Weights of a small transformer language model: 4.63M parameters, 156M tokens.
MLP neurons of a small language model. Each row is named by its layer, matrix (gate and up: input weights) and neuron, and shows model dimensions 64-159. Each number is 200 + 30 x the weight over its row's rms, rounded and kept within 0 to 999. A neuron's up and down rows have the sign that makes its largest values positive.
After each neuron's rows, "fires in" lists the words (lower case) most often at its 100 highest values on Wikipedia text that the model never trained on. A number after a token or word is its count.

L5.gate124,219,134,239,240,158,191,192,193,213,213,168,227,204,219,229,247,159,205,154,180,184,237,240,189,196,217,199,216,231,153,293,224,245,194,209,221,198,178,187,196,213,190,203,170,215,127,187,195,195,151,202,170,153,213,224,217,191,198,197,185,186,175,125,229,238,226,157,239,168,214,208,235,227,233,248,215,197,238,210,235,214,194,211,204,219,182,238,209,180,236,187,233,215,204,193,186
L5.up124,178,191,176,193,151,213,177,195,213,166,241,194,187,224,226,248,168,203,198,282,208,199,186,246,166,247,229,206,213,238,217,188,188,218,190,153,199,164,226,213,223,216,178,162,208,265,208,175,221,213,185,154,204,185,165,219,158,187,187,161,195,243,205,189,247,258,192,222,178,202,228,197,184,215,171,172,142,153,181,255,225,161,166,174,175,225,150,211,212,209,151,249,205,216,116,190
fires in: "february" 23, "bronze" 10, "trust" 5, "front" 5, "cruz" 4, "practice" 4

L2.gate161,211,165,213,187,263,188,206,199,180,199,204,196,189,171,169,220,165,193,154,196,192,167,208,170,233,201,177,241,160,187,250,250,230,218,168,222,206,197,197,172,214,244,236,217,157,190,204,146,185,208,261,239,210,205,256,254,171,202,245,221,241,247,221,217,173,203,186,198,204,213,235,204,208,231,214,176,245,159,218,170,247,195,185,210,197,207,132,189,178,225,217,224,231,191,205,220
L2.up161,171,198,138,247,213,190,233,200,159,148,189,212,191,182,193,212,171,216,208,217,208,192,169,215,199,196,122,223,124,180,169,186,206,137,175,171,200,227,236,164,250,211,214,196,184,248,201,179,218,146,188,159,195,201,173,174,232,195,193,197,242,234,187,247,170,211,187,209,189,229,268,219,132,226,184,209,219,235,214,224,252,192,239,174,189,179,185,216,199,247,141,198,205,216,148,213
fires in: "including" 22, "include" 9, "included" 8, "mudpuppy" 5, "includes" 4, "audience" 4

L5.gate154,225,212,147,222,204,175,222,181,200,216,213,193,168,170,160,199,201,207,229,182,200,142,247,233,200,163,215,195,208,179,172,263,220,208,126,226,174,202,181,120,213,169,202,206,186,193,192,216,203,213,189,194,204,209,201,226,201,182,241,196,191,229,181,252,257,222,202,212,125,205,243,167,165,197,166,223,223,120,188,257,215,178,202,231,190,179,138,225,227,188,197,231,148,169,200,184
L5.up154,161,195,169,173,187,178,205,241,233,236,191,152,239,230,177,217,167,190,235,196,180,228,246,209,138,161,131,220,231,229,199,219,145,183,162,201,161,204,192,204,135,165,233,234,158,180,250,201,176,213,214,189,222,213,186,206,187,159,165,187,197,163,174,199,175,178,182,194,160,253,196,171,189,212,165,160,240,225,200,232,190,189,205,227,220,150,228,244,186,211,175,178,214,246,228,232
fires in: "american" 37, "what" 7, "its" 6, "estate" 4, "began" 4

L8.gate284,242,165,233,168,189,192,229,204,174,228,192,224,155,216,138,194,204,211,187,229,162,213,219,214,177,217,172,238,188,183,195,193,207,273,218,178,145,212,145,197,168,213,210,217,203,180,220,199,211,225,225,220,129,171,235,195,180,168,198,189,193,210,178,200,196,237,210,173,171,242,138,216,204,195,194,190,236,191,206,217,192,173,180,203,208,238,161,180,155,232,196,184,179,189,238,250
L8.up284,224,188,155,192,172,187,147,189,163,209,245,211,223,196,211,245,186,198,231,131,272,166,204,182,229,255,198,219,177,150,242,278,200,171,223,183,212,203,185,138,255,230,228,230,214,172,170,195,244,178,214,205,210,252,196,270,188,211,196,195,206,213,200,216,187,206,128,207,246,209,192,207,277,193,224,164,214,171,193,182,190,202,143,171,211,238,247,183,196,196,231,233,260,205,204,223
fires in: "would" 38, "although" 11, "to" 10, "could" 9, "took" 5, "immediately" 4

L4.gate95,209,177,236,184,242,225,194,215,184,149,197,251,183,188,206,177,157,267,226,250,173,193,241,203,136,166,197,222,157,174,235,200,188,167,223,225,193,154,188,221,132,228,165,218,184,239,199,225,204,182,149,215,202,233,222,224,139,247,190,229,201,223,173,208,198,208,171,204,195,217,181,189,214,281,257,214,179,159,198,195,166,236,224,199,215,196,177,210,200,170,200,223,245,192,213,237
L4.up95,183,157,219,164,194,172,207,219,185,177,165,283,177,144,188,181,206,231,214,257,186,210,184,157,236,234,207,201,177,215,203,153,143,165,187,283,221,186,181,190,132,199,187,201,198,213,254,181,264,174,219,234,186,217,183,221,241,237,230,207,198,231,247,200,215,234,194,222,188,218,197,202,221,197,226,234,231,266,200,245,170,190,234,206,194,199,238,217,200,214,191,223,236,178,145,244
fires in: "after" 53, "african" 10, "africa" 6, "aftermath" 4

L6.gate163,214,191,190,179,221,179,181,190,165,197,210,221,200,200,236,257,226,210,165,197,184,155,230,216,226,201,243,236,193,199,240,217,234,185,237,208,188,233,254,186,226,202,214,226,210,224,186,168,292,220,199,200,215,172,226,190,130,179,232,151,194,205,180,228,168,199,240,213,192,159,182,245,248,194,269,217,171,223,139,193,190,220,218,234,227,223,210,212,210,212,239,207,204,253,219,156
L6.up163,158,165,239,173,202,184,177,224,146,188,258,170,148,228,192,167,270,230,209,199,185,221,187,205,192,194,260,181,180,214,224,204,220,188,236,211,186,196,224,203,265,205,235,220,195,219,142,176,219,186,166,137,188,176,179,160,253,215,223,170,207,247,176,204,182,151,207,245,174,175,191,191,187,244,267,226,175,221,182,216,193,235,199,194,251,189,202,201,158,134,214,223,206,223,149,196
fires in: "been" 35, "being" 17, "said" 5, "support" 4

L4.gate274,234,161,229,138,241,191,195,220,221,170,157,256,206,159,246,164,170,204,219,220,192,181,190,199,213,198,173,212,315,186,173,143,190,207,191,195,255,243,200,205,201,246,148,218,153,164,220,182,196,171,169,198,249,168,214,207,211,232,199,169,196,224,216,219,217,163,178,178,186,158,226,190,186,222,141,185,200,206,200,215,235,218,202,183,250,150,151,153,194,185,181,163,175,184,207,235
L4.up274,230,173,152,209,154,226,206,238,208,187,207,213,167,207,224,206,208,172,148,196,192,190,182,147,183,173,195,273,104,236,175,171,222,202,217,190,220,170,206,165,202,154,171,183,152,187,174,219,216,183,197,224,180,200,241,211,207,158,237,205,204,192,148,180,208,189,238,260,204,180,173,209,163,214,190,167,215,164,281,234,202,210,206,171,207,259,173,256,250,208,147,183,196,247,140,232
fires in: "march" 18, "led" 13, "light" 7, "day" 7, "lost" 6, "days" 5

L5.gate161,204,194,207,230,246,169,177,222,151,189,187,199,201,211,169,178,204,154,194,194,170,196,224,230,152,194,204,203,173,191,227,172,226,240,226,200,217,146,185,221,180,173,166,215,161,200,244,210,219,219,257,208,206,160,206,205,191,233,179,260,148,199,218,190,162,213,168,236,206,171,223,174,139,217,268,236,174,143,217,165,154,185,191,228,211,190,195,207,213,267,245,203,208,140,190,213
L5.up161,167,157,187,186,214,186,213,177,205,163,212,207,200,188,248,190,223,209,250,197,169,211,176,290,206,211,256,194,175,177,254,200,219,257,223,220,202,231,222,217,235,175,188,235,214,281,216,174,227,177,225,151,211,212,155,167,184,226,273,206,219,217,197,183,186,175,188,168,228,202,175,200,135,250,189,215,212,161,189,202,200,195,206,211,213,182,193,223,198,191,161,197,248,204,195,206
fires in: "out" 19, "head" 13, "road" 7, "spread" 5, "railway" 5, "railroad" 4

L6.gate98,215,224,166,217,207,175,236,184,241,186,200,175,142,179,172,247,231,241,202,198,202,190,220,250,162,234,249,250,178,271,229,263,230,191,170,191,229,205,166,152,237,166,170,228,214,167,202,209,242,240,227,197,188,196,171,219,190,192,167,199,205,219,194,152,188,242,222,172,202,223,226,199,227,195,223,198,185,185,200,147,195,195,231,186,240,203,203,225,165,182,168,167,201,243,243,197
L6.up98,213,232,211,220,229,206,214,208,188,200,203,180,210,203,184,153,200,238,279,196,222,184,197,220,231,241,168,181,125,206,230,206,211,301,197,217,236,214,214,162,238,244,158,192,232,201,165,237,202,187,223,201,269,229,220,168,188,232,176,173,211,251,190,205,234,216,212,223,261,201,219,207,169,240,215,224,172,209,132,254,221,180,186,191,156,171,222,231,278,199,147,254,201,219,205,216
fires in: "he" 25, "until" 15, "where" 13, "who" 12, "when" 9, "check" 6

L6.gate158,260,192,232,248,212,210,198,193,246,200,194,152,167,186,211,240,229,237,185,191,207,182,226,188,228,199,162,261,209,187,202,258,192,215,116,179,199,234,175,147,187,175,212,270,171,228,217,201,225,264,228,211,151,225,196,249,193,181,201,192,197,195,177,184,209,196,222,221,147,197,237,202,175,148,240,191,230,189,198,222,197,156,236,158,173,164,203,186,225,189,185,156,215,141,239,212
L6.up158,124,242,169,194,219,131,198,232,212,192,232,140,164,187,213,244,166,185,220,174,232,161,206,246,190,197,167,228,194,227,221,216,184,216,180,162,157,165,188,176,183,202,242,208,228,200,192,225,211,179,233,209,184,256,203,192,148,219,179,215,222,193,170,161,156,143,101,193,174,229,179,172,267,228,192,213,182,173,181,156,161,201,204,166,201,193,231,183,202,180,199,185,153,217,197,183
fires in: "at" 47, "until" 18

L2.gate344,216,198,184,159,203,177,186,198,206,230,142,219,240,196,174,189,195,232,167,247,221,203,215,177,175,186,232,209,169,254,204,216,199,170,185,222,214,170,199,189,200,239,194,251,217,239,199,191,211,164,211,228,194,228,224,252,195,241,145,183,232,213,184,206,236,257,233,212,196,177,124,213,206,190,208,201,265,216,211,156,206,245,253,220,245,211,167,210,189,186,212,138,170,202,165,246
L2.up344,205,217,218,211,199,198,179,215,157,213,167,219,178,144,185,184,209,262,182,317,208,190,189,187,185,146,254,224,203,226,186,190,209,189,219,189,173,203,254,180,242,175,232,249,180,183,142,165,166,174,198,166,193,262,148,235,177,219,218,170,180,225,220,219,179,234,191,204,191,176,139,223,229,200,223,234,187,149,238,251,169,172,173,174,177,202,209,265,179,226,207,159,173,172,185,246
fires in: "record" 14, "according" 13, "announced" 9, "recording" 6, "recorded" 6, "forced" 5

L5.gate356,137,204,236,189,186,204,216,210,246,199,211,166,189,206,221,196,192,263,167,191,183,166,158,264,187,197,228,232,258,220,207,232,251,236,209,182,207,184,222,167,187,191,264,186,259,164,161,205,269,217,245,184,192,212,230,174,219,253,249,133,260,192,186,217,198,173,151,179,174,156,182,220,183,227,171,212,173,201,193,181,188,172,238,167,205,253,155,208,213,193,226,183,189,185,256,166
L5.up356,179,208,192,205,164,197,218,226,292,196,215,203,210,217,229,202,220,197,186,160,149,188,187,227,182,173,258,163,228,224,203,172,207,263,222,214,220,212,224,203,265,166,210,209,215,237,226,213,213,186,200,194,197,191,194,193,245,202,223,141,199,252,214,186,198,214,138,209,231,142,202,135,189,138,235,184,239,200,235,185,200,178,214,204,254,175,168,188,270,224,232,185,234,215,205,179
fires in: "but" 49, "round" 11, "found" 11, "founded" 8, "back" 8

L5.gate241,212,167,220,144,209,159,201,191,153,207,179,242,208,209,194,195,238,208,228,175,174,146,218,191,230,174,172,156,191,204,233,181,163,197,247,213,133,263,182,187,228,198,191,188,225,188,204,174,236,214,215,174,203,142,198,195,220,191,129,243,210,189,172,234,163,281,227,227,206,212,233,239,200,179,190,212,153,164,150,257,196,270,246,217,191,190,256,152,152,220,193,210,199,186,228,167
L5.up241,159,247,240,191,168,182,163,198,186,191,176,225,142,159,187,222,167,238,159,209,196,225,204,136,226,158,192,232,204,221,212,201,259,155,198,235,201,212,190,160,174,241,138,202,199,326,197,215,251,229,208,192,208,166,246,191,204,228,198,144,200,193,236,193,161,248,200,198,202,202,193,185,204,196,248,204,161,229,250,192,196,156,208,195,160,207,230,149,216,190,183,165,208,180,176,171
fires in: "including" 20, "have" 20, "having" 9, "to" 9, "while" 5

L4.gate255,194,161,177,223,226,203,199,262,225,217,202,170,157,231,194,255,148,235,225,222,194,234,176,185,184,202,199,169,190,158,188,188,158,173,218,222,249,214,194,227,154,160,196,260,160,211,180,186,191,228,242,231,193,216,234,175,195,178,213,178,191,205,207,190,150,191,203,186,171,246,177,201,208,202,204,206,231,244,183,165,144,178,195,207,211,198,232,182,166,259,239,161,197,169,198,209
L4.up255,196,217,202,220,206,235,188,221,239,207,214,216,211,255,214,208,151,234,216,249,204,256,156,165,125,256,211,150,205,137,146,205,157,201,174,212,250,184,200,208,192,186,203,202,150,191,182,219,198,197,240,231,203,183,192,166,162,216,173,181,145,166,204,156,108,211,216,165,170,173,213,199,221,131,198,224,225,224,221,169,172,246,220,229,190,196,230,198,184,202,286,172,167,167,210,193
fires in: "its" 56, "early" 13, "itself" 5, "item" 4

L4.gate212,235,184,229,202,218,151,220,192,150,155,212,256,169,181,205,238,178,231,212,210,248,219,214,258,208,242,171,191,193,218,173,194,185,225,210,140,198,178,223,182,194,175,188,207,156,208,215,165,177,187,189,186,199,154,218,239,179,141,216,157,218,194,177,200,220,148,183,152,196,206,197,180,275,183,191,197,187,220,195,174,195,228,196,176,203,213,198,213,162,223,221,194,148,183,237,191
L4.up212,276,181,203,217,191,162,201,209,205,163,258,197,199,191,206,152,183,218,194,187,229,236,234,212,195,238,245,229,200,214,212,219,138,204,158,176,216,221,187,188,216,167,163,179,182,273,146,240,154,174,204,125,241,178,228,227,168,164,202,179,180,205,216,187,226,144,190,215,163,214,184,208,218,207,131,226,207,251,175,218,197,194,187,214,233,184,201,192,156,160,227,159,148,199,155,168
fires in: "with" 92, "within" 4

L6.gate146,225,198,250,216,193,243,175,199,149,187,214,174,176,255,178,223,224,176,186,261,209,146,222,223,231,241,198,219,191,230,266,258,228,187,215,188,199,184,209,221,270,215,277,212,191,208,234,183,218,195,176,196,225,169,203,190,215,184,220,193,112,223,185,213,252,235,201,193,186,179,200,266,155,174,197,189,219,214,232,187,191,197,215,220,180,225,149,230,201,144,174,239,170,247,210,186
L6.up146,108,130,192,170,185,194,231,164,179,203,186,194,179,197,184,196,167,208,162,188,191,189,170,220,211,165,191,211,254,197,165,228,236,220,210,249,195,173,231,192,109,176,187,207,255,179,192,231,180,186,176,223,283,237,230,191,196,232,186,188,195,177,152,91,176,173,200,222,186,164,209,203,244,197,191,196,207,182,240,151,187,152,209,230,237,146,180,182,177,208,275,218,149,211,223,206
fires in: "also" 21, "as" 16, "would" 12, "usually" 6, "although" 4

L8.gate312,218,166,143,141,276,188,180,191,126,212,219,171,215,211,159,204,160,185,215,200,173,149,169,239,278,259,196,189,231,216,189,223,213,188,188,160,187,207,179,150,189,223,221,247,216,134,234,194,180,253,269,182,225,178,191,187,204,228,209,199,171,191,170,180,170,156,187,205,230,180,217,183,204,184,211,183,138,135,178,173,130,194,243,186,188,230,187,215,270,253,214,244,252,152,240,209
L8.up312,258,197,188,194,181,195,129,198,190,179,210,217,203,182,224,191,190,222,187,215,173,205,185,164,198,206,223,181,198,247,215,182,217,108,241,205,255,180,184,139,194,219,188,199,241,244,208,229,246,177,250,244,241,182,197,179,173,244,148,178,238,195,210,262,210,199,203,192,241,197,242,203,208,200,237,200,108,229,192,175,163,161,237,155,182,194,195,229,231,190,209,223,195,153,216,231
fires in: "two" 28, "three" 17, "five" 11, "four" 10, "many" 6, "several" 6

L4.gate228,182,170,151,223,200,186,188,175,178,222,270,162,192,160,222,128,198,205,189,252,210,120,159,240,232,259,205,171,203,251,224,216,152,233,213,250,197,181,183,191,243,195,225,223,203,142,153,189,198,220,199,228,218,259,231,257,186,254,153,159,241,196,197,211,221,183,237,233,231,249,244,147,194,180,274,204,157,170,190,240,228,181,204,268,248,164,184,200,209,221,243,229,251,225,224,191
L4.up228,219,232,205,215,175,193,214,194,270,247,195,218,208,227,174,167,206,191,167,204,220,255,199,184,192,196,177,206,197,235,178,185,210,154,218,197,204,193,247,217,182,242,191,209,217,225,191,135,166,221,162,185,225,183,196,234,193,174,213,165,180,201,170,215,204,258,160,165,196,201,196,212,211,178,224,188,201,156,187,233,194,272,229,194,213,270,186,160,227,188,206,224,167,218,148,264
fires in: "his" 100

L6.gate324,216,165,223,216,250,273,210,190,218,203,223,163,206,208,200,195,236,201,258,241,154,164,222,235,235,177,168,181,219,154,151,224,221,232,241,210,198,179,207,239,241,204,183,202,221,130,236,228,276,210,191,268,221,195,202,314,140,203,217,227,213,191,207,206,201,196,202,205,200,233,192,192,184,181,197,185,166,210,220,257,184,199,210,242,204,189,233,240,212,204,195,223,227,210,219,223
L6.up324,195,200,216,168,276,221,299,217,201,226,185,195,205,199,215,139,200,197,241,190,205,181,179,174,202,191,251,175,223,242,212,257,258,189,199,177,160,241,240,191,175,193,207,207,195,148,235,201,232,255,219,208,204,186,238,228,257,199,233,216,164,222,201,188,215,232,169,190,200,173,206,228,168,164,212,163,202,202,203,274,173,247,229,225,177,204,246,180,212,203,195,200,198,198,265,236
fires in: "would" 24, "who" 19, "they" 11, "them" 10, "not" 9

L8.gate339,227,214,223,203,206,178,221,181,242,209,114,169,206,184,218,192,154,199,259,198,196,177,218,241,267,243,195,226,249,258,177,238,218,219,172,221,158,246,191,224,210,234,213,194,192,150,188,247,203,212,173,246,163,174,227,252,200,229,213,184,225,194,215,201,209,210,213,159,245,221,199,163,203,145,211,181,197,226,186,280,273,178,176,192,170,231,181,202,250,174,213,199,199,227,249,157
L8.up339,177,161,204,260,183,258,216,178,197,232,214,177,237,281,251,215,248,181,201,204,193,237,185,151,213,180,175,205,226,186,227,225,190,260,198,203,200,231,247,157,245,217,200,199,254,210,200,220,226,216,188,193,226,114,198,182,212,243,239,200,224,189,224,220,248,212,176,211,237,206,196,219,198,170,194,235,139,174,174,190,200,185,200,172,197,214,207,202,165,174,210,218,207,215,172,190
fires in: "she" 35, "can" 18, "not" 15, "also" 11, "could" 4, "would" 4

L8.gate294,221,177,164,156,224,178,199,225,184,180,227,254,189,155,249,216,224,205,216,205,184,155,245,204,182,243,167,186,177,185,222,173,244,228,178,206,217,182,175,179,223,267,157,191,203,195,216,206,189,170,206,297,224,161,171,168,174,193,200,192,226,160,180,185,154,173,200,261,183,199,135,211,231,207,215,242,206,196,236,235,149,185,214,215,258,163,175,260,184,227,237,216,196,204,226,182
L8.up294,179,201,115,195,230,245,192,184,216,282,228,156,228,146,202,186,198,287,166,166,148,194,188,184,192,178,208,190,204,166,161,265,221,209,202,201,226,155,213,138,222,172,206,253,170,152,240,259,185,245,192,208,181,185,261,240,226,172,169,207,178,194,236,198,177,160,208,183,211,138,217,161,199,204,205,220,188,157,265,132,235,196,208,176,256,227,191,219,215,192,197,235,228,167,220,197
fires in: "on" 22, "one" 11, "unknown" 9, "while" 7, "led" 5

L4.gate50,189,223,183,220,172,195,199,230,254,165,247,217,209,220,223,174,220,288,256,184,249,187,200,268,200,201,201,175,224,177,187,241,170,245,250,204,188,175,199,198,197,155,169,246,178,219,253,211,199,181,207,173,214,233,243,200,141,150,176,224,186,154,257,195,177,201,247,194,196,173,186,176,171,181,193,199,213,236,217,201,184,214,195,170,235,220,197,246,158,205,172,200,225,223,210,177
L4.up50,135,185,248,180,165,216,228,192,173,194,195,159,185,198,204,138,222,241,191,200,184,201,188,218,220,212,233,228,198,170,177,187,198,162,253,194,201,235,227,212,146,173,260,195,224,132,171,196,233,257,171,203,157,273,179,144,192,227,160,206,237,235,231,177,196,121,204,196,224,204,234,200,197,220,216,172,170,186,214,184,227,200,159,142,221,124,240,194,226,195,228,203,198,159,221,195
fires in: "after" 62, "from" 12, "with" 6, "when" 6, "aftermath" 4

L5.gate264,226,203,155,224,176,215,180,220,164,128,186,171,158,217,196,232,114,210,214,175,158,218,232,208,194,213,196,187,226,208,225,209,221,177,195,202,183,187,261,207,167,190,217,221,199,140,221,179,254,154,197,237,239,221,207,161,200,227,246,218,247,164,232,199,168,172,250,184,184,176,197,237,179,222,162,256,214,215,267,167,145,221,183,250,208,153,159,216,148,223,195,198,187,191,212,186
L5.up264,217,203,190,169,194,238,155,183,124,215,185,167,214,192,179,146,208,171,245,234,188,153,200,223,196,195,205,192,161,186,233,246,219,173,221,195,187,238,221,176,162,214,193,170,194,166,183,188,158,165,218,192,210,182,264,172,231,218,221,150,280,175,204,151,224,199,214,217,182,200,165,200,219,202,176,241,192,151,153,169,152,189,162,287,234,194,209,203,174,181,217,190,164,178,208,212
fires in: "known" 23, "until" 16, "unknown" 6, "whose" 5, "to" 4

L5.gate203,261,195,248,186,146,180,238,236,212,197,181,198,188,171,215,240,160,205,221,236,218,238,237,207,238,190,172,242,153,218,231,223,271,174,278,172,257,166,243,194,154,166,197,191,128,187,220,219,203,206,201,172,193,206,271,186,159,189,209,167,185,135,176,193,254,168,213,176,194,196,222,208,208,153,219,214,215,190,190,211,147,201,193,230,144,127,224,201,249,233,243,223,120,186,286,191
L5.up203,161,202,258,189,171,155,192,161,163,138,188,216,176,183,195,209,228,164,202,181,166,190,226,205,156,140,197,208,166,263,184,162,179,241,183,166,187,209,228,205,214,208,189,222,200,246,236,220,193,150,222,186,176,216,189,189,190,160,138,199,153,172,196,240,183,145,190,226,164,197,212,211,214,187,207,238,210,154,242,241,107,182,201,195,244,165,223,250,166,187,255,253,191,217,226,164
fires in: "under" 27, "called" 18, "like" 9, "uses" 5, "using" 4, "use" 4

L8.gate239,149,182,231,188,271,192,242,215,213,194,169,236,183,200,196,184,189,255,169,167,233,179,236,209,208,180,183,227,184,204,212,224,175,224,260,149,227,151,199,150,259,221,200,228,216,201,219,200,274,242,222,183,197,218,263,225,153,198,244,160,222,198,230,205,164,213,236,188,227,165,203,228,200,201,265,226,178,208,216,206,190,210,190,183,231,161,213,185,169,190,184,210,215,205,175,173
L8.up239,185,224,204,232,164,207,232,207,263,172,219,194,239,229,222,181,158,204,253,174,191,169,161,172,209,233,186,205,182,243,218,201,231,226,232,231,206,232,240,216,194,203,262,226,163,255,196,172,212,191,193,204,187,191,228,224,159,206,272,203,143,192,254,136,170,247,222,206,191,146,249,238,150,197,204,169,155,152,209,199,219,231,146,242,222,166,201,189,172,168,142,217,282,256,229,180
fires in: "to" 37, "including" 19, "includes" 4

L4.gate111,227,231,146,194,186,195,227,187,186,169,150,195,162,197,157,182,147,224,196,213,201,145,220,185,185,250,212,259,229,222,165,206,211,251,163,234,185,176,192,246,188,208,160,186,188,152,210,184,224,192,176,245,184,184,193,190,214,221,195,222,204,243,157,205,247,239,190,230,197,205,144,154,207,304,163,167,152,168,185,212,169,235,198,173,235,231,211,114,248,165,170,179,199,221,168,189
L4.up111,259,241,196,201,190,170,214,148,225,227,209,227,231,192,193,191,124,192,266,185,176,198,181,235,200,226,224,182,185,194,197,203,236,227,197,212,170,185,184,210,191,239,172,150,161,177,184,198,243,257,182,158,190,201,209,238,236,218,198,193,148,149,189,180,213,250,283,219,226,230,163,178,265,205,246,216,222,159,223,227,197,250,204,156,175,205,101,142,253,180,183,203,222,200,142,188
fires in: "february" 16, "blues" 11, "education" 9, "issues" 6, "cruz" 4, "pancrase" 4